Weights of a small transformer language model.
Size: 8 layers, vocabulary 2048.
Training: a variant of Adam for these matrices, 10925 steps.
MLP neurons of a small language model. Each row is named by its layer, matrix (up: input weights) and neuron, and shows model dimensions 0-127. Each number is 500 + 50 x the weight over its row's rms, rounded and kept within 0 to 999. Numbers have three digits each.
A block is one neuron, or neurons of one layer that tend to fire together. Before each block is what it responds to, as a language model described it from the Wikipedia text at the highest values.

Bare verb after modals/to
L4.up1309:499565479533378425392539564506480469510387457561421535602436477558453529572540465446596595459609493502581532558596482544451494541514589473452491523452564497517516485522463447545478546498498508540532590513412506511413541490527485545546553549529412542496513560564507509466440503460485456525476556525512448501375494483514522552428520458421457457448575476441487482499516496440444606461491
L4.up1321:470543514501484522456469487464482436519359505501542461639489389523472600628463516421495587446505414495446500442545471472483493471526446443508561498473529539527439467517460486549588547541531484517537531556524556512493471480496486516540550459437508625556470513516442491513473467550479420421526467492489566566520473525547507481410480456436467470496598421571572560546491506494538677469461

Date month after "On"
L4.up52:533462639437466470463450516510490449472482551554453545515537533422456509516551417426553522503562467480517455504421533496482561511429471551453587499398491463424422469586537473564556404561515538483480493539413358465445528491479429469490539455383563581544514521551525471525490442551518555513511487473557481425469518496430547586470447496594473440469584505478454473516519553529510503547490
L4.up1507:459413487498568564535521576524458535514489437518517478558579503470449562479503591448451464574629637590579471525493491495556490559512483466436543470474456556570489456385473437454494550537465550534498482495470530530484490601568468495611456556453534480580483481519550552476477436526482526534458529520550518554489565466441428532458465458541567514388425517556456537540509561511472480479454

Dates in prose
L2.up309:487555517516453546535538547583588457598526469549422427491466495472445521415457599336507438520564524434550475416412532500518567486445482455430529389457477534522410487369518505501457464477602460542497487570493482454542462541526455427488509555516575578455507554477420493538570604507425531419459459448543460586468492468504450560493474486481566517523532527515469539524549547530517502522506
L2.up494:543526522485454521541525541474512501505513494536468451489483525507441467521504564389484326494559480469479441541583515491484523502502537467517422390586436636521478505447457540456485480593457456540479521536468414409457514524463479520483502496511556496482477626435523507456594429546519540506496488469471526648490505502376451513523491494532495505498563504555453436484570423548488558545483
L2.up1320:457531613463516537547482472552528585461541492478396481483523453493501562627515529482552509573519457500513403513525483607516531418362484414563479445450471507481474521452606494475502451492512471535471452442469403456512513506460546336445532492468580532439495525449520547513528459509451466398438541441534448514493428494572488556509419482509523591469509483535451441521526542524531510442468
L2.up1360:466509466598485569513527520496514528451452404564458439431505511464464497514558541362464495520504549480500470538566509471520484409470608382590483435456418603539501442367591421418410491523543475580454483484525468414612475509514550497573527531495548490489499552529460484542545508559508583491498450476542518547446491456520433557509485506540541547496507489420465474535557503552442548476450

Table row ends
L4.up740:541448532531547519522526554472435479462523521473515467421453527460478516499445535422502471501514506534517597586511551453477549442590524491412492580517510518514387523400480576537545472491519482469530546566518582460557480689453477536547528572516514468549460392538465547583459473489592528565466466509531569532545459563470469499418416498531518544501512581565519448472582577459433478540441
L4.up1099:474436590555538469540577532478474464467519442476501483477474540485531468560495556411541497412459529522501540570560536522504511430551509641484500564559510401515460458445554590561547466522527490488578484572539531487477444630482402491552492528526432511532462366582535453564516433413565604563478528456527559483525496452513483516492413513477440535501537524461500530491514543529505489455503

Predicate-initial verbs
L2.up134:537555462471488546456504568429426495538507442504514465583532558476395499557515443498415484423490409475616497488470492498473460423545538489467398600512546411519511556445542372501502511579468449504514484456512505484512493473544485514588549524443464508433432447540475581377513447463435536521456509438548541541478481474490554565534485473530529424476543437440381428548511469452453614482433
L2.up580:501500437487531502403525511598522487493472519445564514686537591490520466558554550534440453444464485466509491479565541543505541423476427478504453504570551497516458536619534450504470474558530466500494514455479412451519480478544523543528528484405462508531414534505496494402504417483452512523575461468523476538403543491474494443437447453550412509525527426540455519575550406529514492529459
L2.up1139:587588524553462506467489529450452554598487372427444497472536554477521519538527448526444471481531440489582519503442534537481470529516561515554426476426482472544435557544566424486556543499485492565485488518443511495505539571510524417627511516454532477408442565479585448521492395457501580534558494477512512531587532485438539562441385389534514483574525452541414430564497462516507538579478
L2.up1356:410449579439502471484542495424524491534450488602515545478563557471337402433554538476485505474479488477567494431472535550514479458445478518451428614410597552478473488523579450457477470409592440504504457458545467452540438526568504515512663510423478494512457542459614504494551485405545546386600505431420522504524486468487569528489489464519473489530469534556433524584490481557465582531395

Dates, coordinates, such as
L3.up141:516487493523498443561497455517523496524504446522523470463424499463394514521565453480564559507541513460553476579429550650554561472514584460465439472456454548528575542530499443421503471545520558529532504470433526429383441507547540496488531517415516576457404479580501452389514402437485450505466508513533436503511465457518453510540518493563486496496442558474467542537594480471509544501481
L3.up510:439480462575472563573503410419414519481428467495400511530486450531512601582452583426499547489494568479485407521485507539557479477447543481517545554514464488590537532479557549517443440496502473560519552565539481532531544546459552462510521485504571509499510505492483533422540522501488452543439481485453530572541431490326638482608525474542595540506493529577435488615530503497423528538380
L3.up693:469494565514369495498506524437498533444517470515431525506467404505415476630588495447477524527467561422502408508522554468474380404461529546523553603462424458556566472461541437422437447494465478511441497546499511505578572498433572407506484627437492517518560526470528457506497477487589482542467524491494449500495496471417517525511490464490547535489471509547526550519517532602522509483457
L3.up697:501511591582484524508549559483567465513436450516529522463468582480424469546535422519471501497559462479573384528494475582472489522468551579510499435421476437456453530529486442561437500503507526515407487512450425432547425529535496492543498369444558445503424585520533464489523488485559547600503487512545542485452562430414653574460443465565463497533473527563385487553575469553441490398543
L3.up726:463567537476464499521477555553416553478494489567474449503528480449626456599507506448524473402483533508438533512521522494516537549447591531517510484540525586476570497465601467484473430546461499511491507581474522590566572517439547551605506534439453470539430439507573506564499470529553478435516456517468562470459502494502512525513461445499488446460474515502406520574501408479483471513448
L3.up765:489492478507435580493624450502490467477465476524580535488525455488398447481524613404508488511566487453584441509424487555541509421384567540540477466509483559518420527527476505541500481502515513559501399408534468443549512541498462529392539605475465553548577487503478504464449566500468525513395519432484513531500533483414525516500420490549514537431455435562563402546502568522492542537425
L3.up1039:496509483566498509572532442513479504549536474487497499518540571563468397501532471494438443543522440401511452600561469524451445421365556549472506463477443556477425562449638511478459494576447569508564587483434489559482484477507537404517444484490458568540514495546521481434507457441508450518482499439542495464546546464453493518503426471567458653528540489531470534509507492486501561559555
L3.up1188:492475470473495485467505456530447552493493466484386455531515393464536622525443540511489535529506371451519416509450535598482493460367511435449497462525508614533541393438520492492493430475463465543470454492504506453489548499480434441532488585405526541546397553452496533545525458394506443459428547411487450662434386522446505469567531396512558527536440541487434475620485504583443463547469

Predicate continuation tokens
L2.up78:500483462470434516469471580549507523535506487542484559572565497460497357441494442525490444437515477497567454390560498509457465416539632514458535557515518524488417508492480522549459625499528457517481523570502429385515527482502513444556492452511585615516391426568535480503524554529473520475503499380434473562485528452458468568398467431529523527569475531493435491545477538538448510499416
L2.up921:541542507536503529553515547444489471676564471501563457434477585510483413539523538482485439453554439521501525579524444493447562533542544537462522423530472616513485519508429489494603564471416511520516482591466542518522468504451548364507564412565482588373462445450494425471499428553430518626435492455541498530493505473509506518419466508551434495535528451455522446470506385476572578452522
L2.up980:401499484602455546448459594513520400492449466517530596510539470485515557418505542474501453460480486424544444567562524524430593387508480545524463506408542494573466484481485437505473421491570559504454501545452444398498486592501431496431544513527403589528564466447501437426507532527526470427496462457471571458576512477493475486508467444496490440505562658503482483556495569549453579513521
L2.up1024:483460520465506510530541560545464447577439497494559526454568424501488509512510553402486484578523547515518441503497484505394527424516522524502508438509489493488539576532446568507503575512526497521512461523474383376554472433442549429468496532566520525427570509506552513480444505440442458533519531544503477610475522466388471554482510501504477567579495617453456499485487587494500534561508

Inside multiword titles
L4.up174:580541512488559480438531517413475458512498477549484508618495536453471456466439468453515437495498594388584544431564534471558464393425529566476415554462467513543469524467503373532541447576555531500496516488554510560474539491573558543441524510541504547534500562577465480425508438580418489600480506429488440520467428449449548515526525492490490540522597485497493493528445541514525493492481
L4.up1231:501594560527476468481522474465616614449459446521446502640544482520501445502500508528547514497497451419512488434690470518539437472420478494547500474605554480432409447529494412574489432510482397524531487480500544496551554460576480584480498543502527472544564477502496529487403523560530543516539478516559512539476480458450602561491453481472514582562461473675539523579493518495551454576491

Mid-phrase continuation tokens
L3.up46:512503600469480446576488472415505465503580434518565518519533447379487485472575478440527508474527573536471522479513492510507457548486508460531504533500544514400543586487460522455450508550528385517461493416504434550587508524549565519567469540424492503461506475536520504516507458373506456539412461515443448487564493464491511582449445460513518644514538622478412567521544456561442519454424
L3.up293:464457554514556628564524616538532546467583488529524510556517399548523551466504517464549471470436505490423506476517489562456545482545540450556569458495426499454461550454414363395555571544515457498522496473482418530582451524487464593507600488476522552455533583598515473463513516463528484433473443464571534487471577506514480532395397502599580523580475548513542577470502514541561606559531
L3.up791:535524549534602484448531553504614544559549528603496494540520500554545464506550483542562418476510490452527507545492509610447436482476572474494525478495449515442399455575494471418571557449544443551479440514494481454546545491560472461453525429518596491459586547447475513511488520480505445534501538481477487439552547457542507493466495482504590534521454461458499532492493567491581547561593
L3.up862:606436512421477507544437503402518468566498512591535509607522561424470488440617563432470488514478534472542502565622503496562497554499477507484469473520465475470496539440475565448461474459488520512498424458476497494496497508543538421465493536488555509448553446526534538462578489470444484599458507520341552666470519461423480515434501476511392488495559516560440481504559533466520593508563
L3.up1162:565451486437468429471492596447597457684474472498478590500563484460444374519513500521601439448480542502521527508570507477496556448501453553480517489477486567485415527411459544475536602452482451548424496508528420463509585498518499457506539427556486595435503519528529512551570540497524423505598481471511486543531432474518464647455550467528495513504516525454503560475490578495429562479448
L3.up1210:545516560511450535482389588543538566532453468471521493543533526471441479466573486438537490469606509489545538458451492473567438502504511556525496495482482475453502527509404523513483402548425543506414414532488407430559539568599552571597461526506444552618546552551500498422415581461413491547533474534447509492452535486360479565471478441531453464596519533545413435531443471503495570548513
L3.up1418:498493565489529490614539540494515565445532436516568521541589467506494443547486532432412513518590504510559453425526472473410497436493589526514594452517475533491435575494376528434561569532470446537498471488457430500577466592520503591448480543555547563501516492436518567472494574529467545565477512528548447522562515432371473479467523467577444494384490530544448387500483511574474604599483
L3.up1498:504495493430413413578502543451561529514534516507584510417494364555482499454528551485605428422479522534429505514484461433440485463493479541626525537523440604505503469488485558485566527528515470515443470507513448480544546505474504478430463503549596531508484464537479429505516532472489561463485473551472448491595573432443476506490440433532479457418408608445539530451536529556578547560517

Subject's main verb
L4.up224:549559449525422564392514569469448486501537429369456511493492378508494384488452521433526476456477502478465455510592543491480552437505487505565484469503641589439462533501602521551427525445449419575482527507488514558526493559432542485452541510421445552421516490490438440468515542487460559585438530467482461488555430525465493509530522515535456499528552534477455533517487518455497524539409
L4.up461:547482506487499636402560570512421345516446436518537587507570453513569519477545517479508487492497490478542490562534489423499581452512549488523343499459498533461414482470537490479461684519565502490498541457495418506586517543468442469572583516491538459467494475486627458527541454544414474411507444451535576540588511507497452551503416496581589449507569649477542565501542548490556525442478

Entry/return verbs after "to"
L3.up175:465558477519551544454448600492478492569482524631516437535517385549520587476559466438528538446518486505547482556602541476518529526534544434468504511473497502435477468538503385449510533571532506510606560480442519448491518484520485534597479418481493534420528506599510553578461473438495415464481479486508626513530481442416515510482499456522464401473599429517510535502506520426459541455415
L3.up375:524472598568473489454522562516610511489517422546448508520469539495495521536541436492497487572402523483523433520481535552487584450435576436450491419521410505522508496540625389482438497498524511490511494542542495505475469522533497445490611492501437441516441583571454390487502485466436453489458501451579501585596464474466540518460467478505571497556508610584473523499570426457432550477450
L3.up583:523461509468505444508508525441407461550449467499396456501429453451442572609464457522470523468559528489530499488507573448578470477423573476412472545507491606440595511477459504469597495549474424525566427445471511529510440455467519564534488467518477482458425470507575582523476456456502510567497498506527498548581502470424626441483501463545488560482614512479440526487579473534518515493467
L3.up599:559544484486474540416493621569504474567423515573536482565494562458594551497584468511510458472492454473529525456553542418488457443506523506444542453479466568444562486536463385517584514553511425508570453422388469438538501549466469537546544529481440604463463445574520471455480487519606556492506520475546489452542517558574492466572508451481529512559525430470412533598526507490486505498412
L3.up850:526476525507425529481509553485396477440503442469576445502599533557492524594479494520485549476533503449520415539462537412521423461512557473481484576499489569457465455571468484516522427634534431558522556490410487492445512537503482514500477515487502584608427437547564499554536513446534522589519524475504548508475526454404612479462525482569554498402522414561501512552522539487425486403437
L3.up870:574550566480407515485492567491433502487549448446439576492524560466496453553502455525547539470563533503634513437628514452451461417541448463467510435583435566411535532546507457488528519634535514562554515568465519531532458548541546476518477440451506522558391503560598462412447493519502587555474468519520511615524476452469471566493496422461551551528500562470462535526545506493576487477456
L3.up985:522444590521430560502527531464533493541484528558575502563494527572508442500454443480552479470517587517484451500495507481509580480498527524510427522567511549467477536517469466502526552570485515516489557418411449478474555493502519474595518437529449574461509518550478531508467626484464458505458436414465507555528447452535471495512534456501473426494518447501424500548464487465456564406411
L3.up1096:495520451442357434479585512468459450501482442515529506498555526403485478540449481510470479503542541480497502487508519546516462479410569477498538496463500530504521490488481515439520552580506451571564499537528515515472509546468455486460498418495582485404467554598510556481447583554557554594380509491608500625502474473462604562496466454569564511399609473407466549511598422465518473514434

Row-ending line breaks
L3.up712:455499525484496464493521554419470515429491446510481489496567478494472492514484452416455492405486491551454528512474505502521577528549501519469571408567491421494550553504538463540531531491528580516463459429431513466484397575513437441456526581392491556479427502565550462454437451424463600537480528456578564521523497470527525515454447502623589486424549534530507522496579508473495515446542
L3.up807:535514489512495445567432480458464556419516456530581515565531470459544446523433536461507504458481437495475502551529510472489523435508515566459508458512480422476503548521470493482517515574526524520554578573479531476497436549471445583509584578499473496556509498491508540502526460440574528597470510481487681580463527464474534454415502510538504586528550514602538531467577402500462535499524
L3.up974:518471434583469445516468541469483419481483502548552498501530484520460504541433497366542475415516523529499489489512546469520533444505512579404455527457522463526550498513433571499529490584519609505546513586486524431541410625474484555551534508476496535467423467512500539449444597343602449561489526475528602477473560403483580535437433483522430524482500594528415546484569470476517570497473
L3.up983:441461522662510438465443565461447469462551423380421446465483512547458457562516558444516497513552532513547455516578514471435480487432556440556545416447586580492417484463543461503501550574485462516385539543545453417431623467461487473513480460580428609538532480499543472483429533531556472562574458538548476539585541529415520496459551507589495492401536511514505524484501478531485555566457
L3.up1031:443482525462490495527487467480443423457515530511489573426567562468557448603541504408486516479488588542512461573454496513451517490539530597489593496559436447495491495596542407548503490560561483539476487420495494522508462553624525555468489557423434520448438454523515400421378388434539618491476521505528496566479546467504525448530381489555532494378433478486480449520556458561465524387460
L3.up1153:537472519559521504518525561471470393497514419421505517537501514500482436573478539406517437483541557518543488513449491491438493446493571629469564396424646412489396524457494497495537507598523499502500487446508528395459509510515507573559557537511426543462469423422483503497475505427602425554533519528461521561480595496530530528455447495520500513480512517527487516465464454493491687455523
L3.up1163:492388477408469458436399581371430498475529504417538487508436490518536431476511509525369499537492496554467554498396501531532481503591502570483486441550509457482504554519481421579547572533551479503457522436445467469511491516525492559465556516460485605545582475377494485423416455513529555466530456517554579482538498446501511519472440496535650514488572509574534410510547492519507486461547
L3.up1465:487460491579538546504570599455411550463536492453577582533527479527595502623498573449518435574390421520506474633516469414433415488520548507546523536450475591535466525477555363531439537614500503537490499456505462554486528461445532550573492577564416514510407579567490484515458543491523453517526540517436516531485482488559507576439428492455563497543469532593506573482488492484429506469559

Mid-word continuation pieces
L4.up383:463499555503422588525537505527523530452533479548452409542556497555451540468437514442468581429549587494529516423465497466526443477523548462572474475518549588472459439496465550514509465547536568575487517525540527474488460552605537539470522507581565652528455558479438463427477574472526550488461479400468482546493556477502545573511438407562520431472477522497508557596466579580439459463484
L4.up604:462534478400434458380513462549570478502486472420397634587544560509445541561497587442525523491581509458550518601502511524524397512428485484547646405544468561424474481428531525439569491501436530491514500541581469450551469584531455486426503551602477508477448492452527538509467541460510496547418508467502470565486508458489564523453441486561517535541492585553500396502501405437517528452498

Mid-phrase year and compound pieces
L2.up79:464568535490528503501436535546624420520440442545488510473517495470544424430463477440564430554476502426471475478498528480452515491395538594538570551423585443516469512439518412537570571463477471567479521541488502496532546446517554443460480488531524524433485418369377479487490502530529515475517441428503554457476535475537488447446554495536621430494445527458495470498515538498557574540540
L2.up149:554590516395492531515520450515560489479532453488516590508494555471394385535455471479510432487535542499515430533560507610462431498431573525562444478489426518470446497452435513490507502479533525543440478558464429502507558525500567506455483483415508491511472399431461499455497547568455566582433470458509438596398554512444488533536611458495548543499530510423476455500508511490570517580548
L2.up1455:549498537472534555507484415536610464417519393531513547494551524464531536510562502537509481576555480409583497549578484534564486441405524527489527518567487477550472477350475459475505516495463518517481482505524467458500575526507559547421491501493521574522505523507507471460485511464562453440421484464558470575595500519454491497561498482513517526520500612529443506566519564498464543501425
L2.up1514:483583475438519537434511494477546469587500506475466460472508536453474520416482530494466473491571480458508454478580492440537431536416493613460545543487532500539440400398466532496507518456468476567472462592477509456524622483492573416471477475514601634420534457388499472538551526535484465518502490440531505545492520504568540467522523509489588479517483493466552459491533524482564531518509

Passive auxiliary "was"
L3.up580:500482493445500470335641565597449491492519446481545446496499458504519427608481564522482488507477547437538435466469546512437488464540536456475481483545516499455396538566531461457471438506566489522478500445471455495548487571602637513500559485522448502426542456456491449526550433475608508523520471514525490544508457453476465530529580513504525434471529468608496472501549560468466583437476
L3.up635:498454484469414562493503568493504552505455375506517459466610494523563507503496463481519516490527469410544491536477494446523462539460539495480514470502462529492495562445502436582528526569516525545385516545524479473530573536525553461490491564461548607636487310515523500589481533487493531517495532493559523533431501349445501473468494486576525541474552498602467485551464543515474554410428
L3.up747:405543571525493615464499523514427509490516486444567495599485526457545515613500543461582533408493521494572478470531500444396568457573518506505484521521470491536590544519527513572542478487478502518541437472502499489542585531590480478633497426541406566496497493433618517478573430460541392466553472509442509486526470497396480545375532510497494398477497525592506476491479490499410544490457
L3.up860:410548550537525589466445555440536565501473515629450506463526472482376488562482494475465535481548543472559421476422519535514546489469543435535465506556446562423535503439475470421604465450471470561407451546572495464497512472483416486509507469535538561640463459407560494523493512573428441470507479486490534558627418429434470542535456481614522468565534600473515466521493547498453552502469
L3.up1148:474662611464499529508503510469426500464498449510472552554494485566440514515519489548477496498590531481579514477504584544476570566526535458526481520447702495575504550501540509481497466490451516488564496467458435550487487549544558503507562520483491510480552460557514475496434494457479481414505507489509449509636566466494429488506522490549488473531482509547507508531524489519522503460502
L3.up1213:461560569555414536477458518469555460403499500522454525527523541480546472459502513450382426495473459480470465500540533512459533487499489469400508450497508499444540554503500516456490533432503487557382486545462429476510502725538518424532478613422512580467390525524525507510515431542481536512498418432547491457531368472494413421382471525612543432346502482580521547479596516536459519525479
L3.up1359:470472520477467453422560555358561622482436516520462481441590495534475512545484529462401488489437540439536428597549539550408617484486503494540533498453426456500527531489532502502489551529509511516459419521460500485588484509631515506437575474469527552534485455517542600466518489522581508574541509448612512432508452435462451458457448503584486498508560616470494426499581577480492528459448
L3.up1407:553500566451483512370578547537531528524444445500503564511508415563443497517614531467493459466568538533554431519509539488496507504486567469560453503454594544517515510556564517437452461493507481489486453482461501495519511585436589430563549597451490591444513512452582439470480509435459528584413518474541481540596519467509440536468519500505430510491493522491454560518500504509496469497474

Forms of "be"
L2.up130:489465484515464616449445464582467519447471500560478534534519488438429542559504531467486461479550526485504502531438590523597439548492477470466507457537555520517525504437546480464550484491524577596435462446424470493503498493527517442472496550440517538566437453435538443442495466469537472430502494495501542565531502464498477540547481343545565498499578482617504488607567615563470580502429
L2.up478:476548498427502485424485465596436590492470463578506517497529520463437385494497485513562518555457559488531478588511514593450554423548514488530502556456522571471539478498487500588490606598487455506483510523481510445522555513531564570428492469510406547511496518576485490455487525471530512503496478403565498526494525463349409476356518507555491592512537473455461488508542461489424483497541
L2.up539:470484490474500545463487440562494500487425515466487567551528473485538519474509529547465359533503554427489438561496660491470439538546494505470527488562513549477496553465518496528575470448526535576497508459460474565502480557490535496400472527439502523507424415430522527483474414496509485491553498491473534528485549470495480435531460381538541478441620494588501494554564595581479519501427
L2.up1124:378542591457506500474544515383447501494510486546516521476510524493569511525508567414489494543410549506504495569574491496484494502524544436479532527491553471565554474461667477527451463494450541499487506517446461539551442489558571531513569557499467433590482509460539504454446429464513567517474482462513532557462500504455503538445550499507480578445478518486566493513503444523501530510539

Line breaks ending structured entries
L2.up160:462552517649483536522473511494486501464486326462506475483518518438529462523515538480578495542498520495511548573531523474416380496515480530450510466472448515480480460428537446460566542574453540503435472539492542511609527517479584522477518464483395547431521484501525413514496460486588472483448508484561486501516480485477556508532511531556506538476530499509483535465549445514504542496414
L2.up282:534393555582494537467472542409475481523458493550481474432521550474504410507492506404473475499539561475509476561489556473409486480480515686475512386472515405428465496469463509507557544616483511525473470470454491470544455498538574504508569465517431537518553371466473463540518395498549519538527511515646550510441465460534476441483480492594464532353496514580413441491540459547451568502460
L2.up814:509490524649482508452473490532447526452552476481493499594500429477549478563455539556626476579432546386588491538417505446526539490512565582542530467523524405518434459439567488487536451535470440521491505576504465424509609520547474471484542488458457561513651540468507479480475421480603420508548490518554593469616533482454539487540515516594492505554452477529469512488521528571467490537473
L2.up1025:416422458588486515512478495471440446495524473469465542616518414479509461621507599436569464425562628499556471553454524477410516488475574637481503504451473458533450520475528532526594543651456470498464501485518545433511500486509490600520538416452456564464591504486543516488468503437590450561488481527572567550504523495411579547514504501570399526398490532534509513481529473553464668510459

Mid-word fragment after prefix
L4.up938:475482514426442496516544564529580518466559461451501586602483509546558520527491538484555497491461539488517567528513461408445477526508548557570476412504442528496465475473535520508517569484504456515495520487472465487491472540525495461517484423513507516468513508527541437498600513493501483533546500498435455682465436493566542556445485482551523541484469525473504530486522480486466453605434
L4.up1203:466561498460471520480493607531577471495500441497494531504530511460496483524620558502478451429600439540566474440431492467496480517513511554584501433561531582456418527504448395543488625486524488580427523549533523491521605555544494524476506557485433514497441461486532524491590566488452465507440506450524545558548474465523445491412394478548533532459577527478463545531492460451536517527408